Weights of a small transformer language model.
Size: width 192, vocabulary 615, 4.96M parameters.
MLP neurons of a small language model. Each row is named by its layer, matrix (up: input weights) and neuron, and shows model dimensions 16-143. Each number is 500 + 40 x the weight over its row's rms, rounded and kept within 0 to 999. Numbers have three digits each.
After each neuron's rows, "fires on" lists the tokens most often at its 100 highest values on Wikipedia text that the model never trained on.

L5.up398:524531497580519535549588473549414489536499503488534506548519495455478520525475533534496538511515535462524529459561449509441574449463474485432521517501480452528441564504417477448473484428458478491522463536437492536508419486497471514493503451495541439470549483478470540497515492483499516495488566431411462448538560549517426498485458527459501478480501560512501497534517516563511594430460
fires on: " pro", " d", " ex", "x"

L5.up48:579525580568522473479513456516525466504515521425524507477508530420517576551452479512491487475432527540523477436512496568495564448493549467457493569431482530501520553529506440462466402566476499522542520488523534468465467429484516555515462456481431444542505557588587443505483525474478494491537519512444446441517464458477473527490563432549514477512510467510515530464549471473464475504564
fires on: " (", "ol", "am", " con", "le"

L5.up361:518498479474521437512525447514461536503422498473439511520446475521516477454601511445509512563429475460506475506530546545520496447417506540462559470526557514523501517497530561528500513450449513573531490464488520501528508516433467490556573470488481542455450486504534503469469419560555486518488507582538448495362462521582502503452457505490502511431481544427510516472466494519417489566552
fires on: " al", "A", " Al", "1"

L5.up1035:503471476562500495494546527463490436522497426526514515525488476435535527506567419494504514523462496511600501548504425529406494464446449546499538519503497478513527509523571521562553524489456524546523458554555458455542562505519462453495578486514553536497508481471536489492484488446582492542432532453486462532469476528465565500516480516502442440479539475483536458530468452487468515437475
fires on: "t", "ce", "ar", " l", "-", "g"

L5.up508:497520567550497554518492520531510495428485516460463449517424423477475596441514553522487469432450599567538611516489463425530537498426490503467553427495512483493447538509526548516479489559444541532492547487428474527545547459459512555478528510517496537515452523525556479527511456544493491495502581465445499431545572532480441435543457496497471479501456558551488480491557500485540487517462
fires on: " at", " h", " of", " cl", "-"

L5.up809:590483531469548545544511465518527501514556561484541499456547485472539497508547459428501486467506560496421483478565494524530506438521506507498480492604547496486604512571477503504517495467523462507548461481571520454508506482496486432516421459537551509508471479449535488490478476444479401474597467476454451608485426485526514464530465549541570520461521492479488479474532529420555472468461
fires on: "ol", "ent", "y", "d", "ect", "ok"

L5.up1150:562539491550520472575429517561424532447526444518492443427489481436530555475509503482488485469535465563513510565477485515506512534476527503523498531460476445522494480575572546421536487487510504540428512525494455481465427463498416487482524470503535522522494444518493518546558457485576500460561450500485527451530484437465489505476530543500525451504409521528496514517609470527508450541562
fires on: " of", "ud", " n", "or", "d"

L5.up625:394518522541405511506578505488524496514484534489563469539501490547466528558475514462507467474494514520525533472536465491499570471457584469470508501499459537520517528550548465536506518525495507554455477453538540549471501539423530454516495540489489406540447431560473432491557570482538493513554441485470500460523467512509477498471417518491497499529484475576559520558482486484506467518477
fires on: " re", " b", " pro", " con", " g", "f"

L5.up1107:437462460456488509548505452528575499565513518440459451534408480527500504508462495507517547538469468478518503474525470516525448394460514504578439574504475476494497544520498532454464512454472485464501520445474505495540430608514518519480469460528541491448467495488529498518520497422484530434553522468565458503465536511469566469457493519491452524547462494417474470565459490417461444580483
fires on: "if", "1", "g", "3", "f"

L5.up320:531495504500489481521591489545518535469527549529488509530477458456532514517510524508531532502472577430497450518543479541500477467461415508449519519451502462539569490483514508483490488454601491452492476511569554513504497528488546459460510539447515518556525411447484414598512448482501576522455517480460442448521543505471453433498524505550525506479429464398491532479494510434453467397547
fires on: ",", "),"

L5.up56:553529504578518480512489435452456491483450494496561360465518483506467576548507512461514499448526585554467469540517502499536468570507549527452471501494490457462462443525521440459561492437551453554482546536553502491476559420578452514505498474520509493484483542522477487490451435507546506535451450525464437513471437442528480561459486529556571492485489535519506457573503462494510447458486
fires on: "ect", "ar", "ur", "op", " w", "aw"

L5.up459:460495431466524469470477474578479523540533536510498540478503502516457472520523518473561596425520459472511448471482440441416465532498453532566436454555515443513522550469536547527557487477526498511535489482503466489491511465505510545504517488563456502493432531403544506491446570522491530485513509487496433486460481491457527399438510478476534443437532529536564507459472423447552457532528
fires on: " a", " o", " al", "ig"

L5.up138:520513509581471490577443470507538508601490425509539439566429488460523499523488508491520466504412575515500529423493502472512547484518524560477491521495532573436413459557535478533476445500476521495550417469442529496481486557492482511480485487511469404508493526621490507470514484521509507498511466533459559464421492414483564536462529553487494527540548498511524499439546480513499532470486
fires on: " ", "ri", " B", " b", " /"

L5.up830:524485539552445460520449481509582536465526499473581465540546497454528495496533527566489498535479514540437497471508466497485565450479480487457468540472494492541476525500532498494508500515495515440607477457549472484553538483480498475391474469517529459468563541506562486523493501456540471490526469565394524476474541441388494476456550490430522498466551484504429516586433529525425495483508
fires on: "b", "ub", " the", "ld", "a", " b"

L5.up760:487477529551442505508523477473521393514485477552526455451463444549485528446499544490506465478500538480492445563535403514453516502516479530477503497518455514462454501494550488450507506518477511503469506461505499539512458531610576524540486471460465434557470549474459579528496512421459469486506483463458496526527457479493524553511497492528596535420567506500475498512531516456550502493583
fires on: ")", ",", "ing", "),", "er"

L5.up769:503543429540505495451503492467381438521553608430451495550487463500512459527469502478498500465410479502552515522477516502510428457513535517494590551534474529523521523482536508473452484502545563457517544534494485421510429498448559424567547508520436477464539489504474520503475491545521510482570514494448469448505609588477425511578545477503484535521487496495470556480540398490527523527574
fires on: " d", " D", " c", " C", " H"

L5.up257:518571480527505502506480532474440508505503528554494559503520502472481499486516472432518527535485491519426511553453494509511496509517460494476418439512534573491491501476569500499534501514633448533493512484552505422446471412461564523515541516436534487494553487409459476468539455462512477445521586501504481519554490519510482445482420466442511531462473478519522526420470515526484472449529
fires on: " R", " B", "R", ":", " D"

L5.up130:492584504505456526461462521489494467497473534479478521481431463523462479465468444546426546464474470499478540543432571584416490515471557533539475419410498488496516464499468541521511496533537455500493458563515465494536515456493544452533562498462486528490523522528474485471431518500543465510457488496477458505483470479599577494507477514465541480372429504463469560530443531456483530538464
fires on: " c", " C"

L5.up401:541489557574517519547471463477530422462486432475489524562520512485510525479430469569529491542452466486436514469522484605499597529433563502463511511457589521501500531513456498542541511449504473489578427549466467453531553523498500503467498560384476504533532469537509441489548551480478467498521499511457521558483547484482502438516384548494476522479483466464522493530457492486452536478497
fires on: " B", " b", "h", " which", "he", "l"

L5.up554:424470479528502505471547499526489502472474545476546573572518452477527444533494491482487460530452447463506515527444510606566517478521495520468408527524508438539485502512571572433474539522457509494538459575503590471515448586482487507483495499434481520523500550464463475499438535454530541469472491484587470493475514479516452541484520553540461488443466426490455540606438517557497494561540
fires on: ",", "ough", "ver", "f", "a", "ach"

L5.up102:539489522515460518441564527521491496495509553454528524529432535494514514472535520583481559506420521468492440462469565521475493450453445538504493509495544527571518532456527503584530480585359454522523591443522545533448613499525549596547515477503495487510521550517534505454413479523476550452473561516444452473535502474420481439474456502498565493493514493502464484504519507558511458533495
fires on: " (", " h", ":", " wh", " also", " al"

L5.up841:474502564530500580513534559520513502535537346498506454511452508555434540559548473499520483470505462521508510446485493506515525436470535504556507505463444551437494484557535480542514485524570531469535476487556481503553535515432526540531537498433538533539492440479492530468485483417495494485484435469441553561541469447585470479471463478494477424467407455560530486442462457483517483522510
fires on: " of", "ther", "al", "el", "b", ";"

L5.up185:472447477453579480610606459548529460608495516460484529550474435523472466525400507446478546489488505533499573526463458498479516457510439459468494534519495550536449486500517583488552543505478523495527501436502542431537537498524497496489450511512525494495466509520482447519552543481514483471539505482564493513506535498417473543554492491571491393532492477480519506473564536404544449515501
fires on: "e", "A", "t", "R", "ue", "T"

L5.up235:512462439518492495466480494442530465438420522431523493494506545571485492504587461491532459470498436450549546462603572534519496510487442504506513500465521517446517504460478477483479473476558592455619487501622564541487554406442438449479507513526490537563496554521472550452510468477580480560494587474529546597516487488495482479458515457558484505574523467510543512442473511479490469506500
fires on: " ", "iz", "al", "os", "as"

L5.up1142:448502550489434574509539504468494501518483558503502457437549486500503534524525475476590476533451488501466462521517522468454513510528523506544561462470456484440503447509511472543475547449530551529555529522513480583434488496491550529479526460459565458481461569485527475579534461443505577464590566476422485468499495429533504529545457512492537473533509461518404484448468530541493521491553
fires on: "in", "b", "el", "l", "cl", "en"

L5.up45:490522515535531496537440479518502520507457410512493476583538493464508524479490534539550467486555516587533483507422550540530553508540545587515533520498570550473509501479459512469559535463518541551554417498515442460490530504554462503490428556450503414526501522462486488516426530546525529511458483531503520569533447570472468467484544547476491474432529472461481419547475460491447466492484
fires on: " g", " G"

L5.up266:524445497500487412475537407584444490445483495481463427522521530520516580497499428525558495515449499537490454468457603489500497472545497536468485472503437550462529521495527441468458420583477449503513447562549505520530557499460483487485487446538524488482515468557477498491530563458514453534494530465508475516574525490490502572475530478571516582517469510469451471568445480501536504449558
fires on: "am", "her", "el", "i", "x", "ar"

L5.up689:460561447486445489519558486546474492434553508508507482472447550458446512539523500523435481494493525521511539513416503538527483482447491427542499547469588612512504508553563516511484474456521470515508566389490496617506470489525474483528496496501427416512484498508426517490430552467523467566459568521448473482511456496537545482606511539538505551487447489509525436484524522503478511564473
fires on: " con", "re", " ("

L5.up958:447525475465508533530459554467505465515555456463550530520568472503517551535556472492512475491463465434497533534477516524546450482566533482477542525449567505537526514549523547520405467452549420549553472467553545459412462513446512487527517472468485438525518525403528560508502454457529536445446532518451470515503449483448407449480586520601560507477499447529500494474501579571427550554464
fires on: " ", "wo", "os", "e", "se", "-"

L5.up346:599503496503507544482501475521505392484476521530456485549553469555517538501543559511515413552512491525510546540476513439513459540439503482497499528478469513531482502510512422460591565545533553429539504546594589543584516561486489455499443497515492499465458434459444528480525492487412585515505568502517467443503488506488550478495553609486527488429497501442480455503471427476534486560404
fires on: " an", "n", "or", "est", " |"

L5.up1076:512440547490509550436532473519510466520499485481528431518455516499561561558576492497490477509523511559500511552514587520510479457511565612510459519504419489482514445490585500471475467543527489514459506404465502459467533514529496451436532486501537505518459509561506476536453507463563443539542500547490475477444575493510459448476551503568482466550530572469530440448478541386564467495494
fires on: "f", "am", "est", "el", "ast", "ay"

L5.up1028:466485562476496504507579489603493474506486453499576434468490534510538502547490556407538450494530481537504452526479451570518553459465475493456572434489546436567566548486546483534493480519557457533509488525471514445593517495452526504541516477484488434539511521532526454526457489508463493557521507474512505472557466515547461414511567467546491505414504548495532485548514510523483482541529
fires on: " =", "ra", " a", "-", " with", "y"

L5.up515:500438530532476474491495446556431474510507519480542533447471442481485551464418515559498533479470554508441548539455493550511514485525517524466486496476492514534521492503516494550462531562474515443437448587504505554535522478517585491533493540520546505515520478538521370477461523514479558484516506531486476436524501523532485502505515434523485638468493463530453534491559454510505457411561
fires on: " f", "f", "le"

L5.up959:467535422515458484431543519516563495482494498498483529476547490437468500576464527488538485525514471539509535532445464480502474520415492463443509485537503544552423472557568502468482566419556514479494502544525532433474500417490428567435516553405494503504467463543547483516488444523469524507512489524518535614454512482506493513490468545510494551462460433441431522500477525518432509510522
fires on: "s", " the", " ", "5"

L5.up690:478423545493508484473425469487480477531526534544508444475518501519529493451539554545438476504498451458481510526461501564501496489429493542542476482589521471506558542477490516530502565480499511488495600480464583452510511516499588482522505474526477516516484488472542544546419484477508502500546526464481425439527489481470507519461477524561584486458482482503462577434483475576509440553481
fires on: "h", "er", "e", "al", "ed", "it"

L5.up489:463536463500549510513563543545489497431499518457562477568498477459490582513507487530497505454487443547512499520526474468477565492501502530495518560469492467467474441509510491465599544493491535517495525571558475497499543481472467500523522462503470465528470446472476465414563428457497481521546520452538490477525528422483482473513563556484408480547523478578506490440505478533566447432511
fires on: "ad", " of", "ud", "x", " /"

L5.up792:458541417505449503533478507472535400475466529585489588476481452518537516483495510590488496519532459530438444525521450486508525514474585515506549427496404468528550460493464527499459431527472535513585536484519424501476571511555443486415489541521479535468511490516534445449484500412475452540471534507503489478592519550487474425508471564484496504476518431501531539512516560462488510470489
fires on: " L", " M", "S", " v", " R", " A"

L5.up137:538522524510467476461513382512423474542474496538534473458538549472474497536488479533444492473474553546491532551544415576454445475440527446501481488509469545526549475550501512510491469504565510493428476529496505509496496568507431484476505468466521454545451543525627417477489519517435507445477442524593402489445535529513502504440483568523537541461518525457435476496571519554466597453431
fires on: " th", " ch", "in", "_"

L5.up786:461543479479516514496487455453459519508527438474468532523514545510503514476532469439560488503506531483451458505576467577419592472468499517461477539555481481459543502473566483478526513478523501493543505518468490454531540551479471505427551502513636550534457486495551554531501474466479497504430571439475555516521466440542584507534513499493498471536492560549522513475556576509557482520495
fires on: "e", "g", "8", "ord", "an"

L5.up873:519509491553518490549497497536474493444475504531484533520540525487541517558502527526466433558508499465527534537504491493510529469473455480502465507500461542501547486492442460478493469532527532521402487520584519466587465489454537435521591528506477508603455500560480495516528441559513472496493499495404438534515546490448492514510518493554542487598581499526502528529499590498481464496486
fires on: "qu", " D", " d", "D", "A"

L5.up571:469480433504441504486504451496480472537470516452441503485525485448599510493466423521473473451496484547530486565484460514416528456512540546482397533522455509527521488562531455477491584528484501499504550565487541558505554549505484525412484476476524511516489555583583465510556464535538491487506443420443496525464447396503588472543456534507538461466511461428441453478494482421516485548533
fires on: "ear", "m", "e", "8", "p", "3"

L5.up1058:523468494508480470511486443483513497507551563477608417543526476509453562436491440536540579512497516480436483471513509556467553563526491491457452494449585516485498463560521541483520459434435516494509440468427445448591466574515480552493534428544480473477480536417547548454491521470480477465501494533435591518563430488506498471559462596497515494484490457520422484493541544477479516540526
fires on: "e", " a", " be", "ore"

L5.up254:493507508489459504547491444462509516425447509542525483530425446485585561451458465550467442518489514567538444520470496512523485506461454490519540521510499510514529529521491408432483479485492495560445530474533442498506542470505475551475420479555511501403486446584508456445460480485504507489528507490546524484498552513531504437485424522496604460490522502503503489485452533487523424552479
fires on: "ies", " sp", "ens", "ot", "ity", "y"

L5.up597:501461497488444544475423520515492468507514488544482497434424513478538575494581528492452434476480506447451509446551565547488541465585484485563514483543529478527559505491417525481428582526446497411519428544519522467538488521514490470509497459541499379435510514478507413534445556528510540555457485477523493451497516508556560465464526497491473435479529514399563473460518480485604503483503
fires on: "y", "ent", "ul", "ity", "a", "orn"

L5.up742:448573439485468570590476560420508480484559478537484529474545430451523607522566468558458483560483435489486446498561491504521528457449556498527429508480412477500526481548495498504521428503543521489516438517552485473512591475537496517518444472454541494552508529426499550465505460503477543487497504514505486477552542595461491513421505516521449519475455572486491500471517512417483527470482
fires on: " B", " P", " p", " S", " of"

L5.up828:467485511471508435478487488479411514524559573446536458460536453471515532585505482579447403477522519461477522500530460535449511488483502530461475518515501455500494478441501557490433571455504480514453559428526498484517478494529481574468495511586461470468536521445535552503503411448468502510460496505522526538503467465542437554497529553462537475526510523464456499498478524539520481511506
fires on: "x", " that", "c", "ro", "us"

L5.up762:532512492513434493465544475529538477442533532494496469514505515456563551501460519515532556515501527466494466566426528513557493479520433468462469486486515533539507511482538487521586477524473535496456477474456467570472556493480491491457492501482406499546464528511539450489497510468520472497516514577547461512527560524498482542579468445504488520548422450556541473525545502471450424461428
fires on: " and", "ir", "it", "ec"

L5.up416:567497580536463508522484526512533441499453558422501475532445542461521549499484507504532566595459516531476546496499415528500524596487451494479511510576491466530499521468514558515525600464483551478519462492556473514546505492576506453470548449506475457501502522536467518466554505527570543549465560444477497482475476531446494458449506451482494473430487493518503507544484453493484437490549
fires on: " an", "ed", "est", "ar", "ome", "ical"

L5.up200:478509517538493496479531426496506513584487508513489516485460507422523565490530533521474455529491515566434557484477467538496492440541526487466509480527490400461482550546546504516496565567566416436545442510505500452514483486496612518547529515506487523583474394425546455519468467516418463474579474471483510438411479578543540501541473565491459518504509545499530576461511499439469447515548
fires on: ",", "r", "en", "ound"

L5.up1114:581564501557528459459527411562508516437569523527469497520519479479513421472491483561510516487485564413522475457418481523533505481510536543539493519497520516536417507444478559492449495555506451542549521505492565519608526523457508502528548481530384483522467530547469541517489478481504509478476441552545493514509567478531437489551483385571482536537459475445508490494510503500501555586461
fires on: "al", "ol", "Z", "z", "0"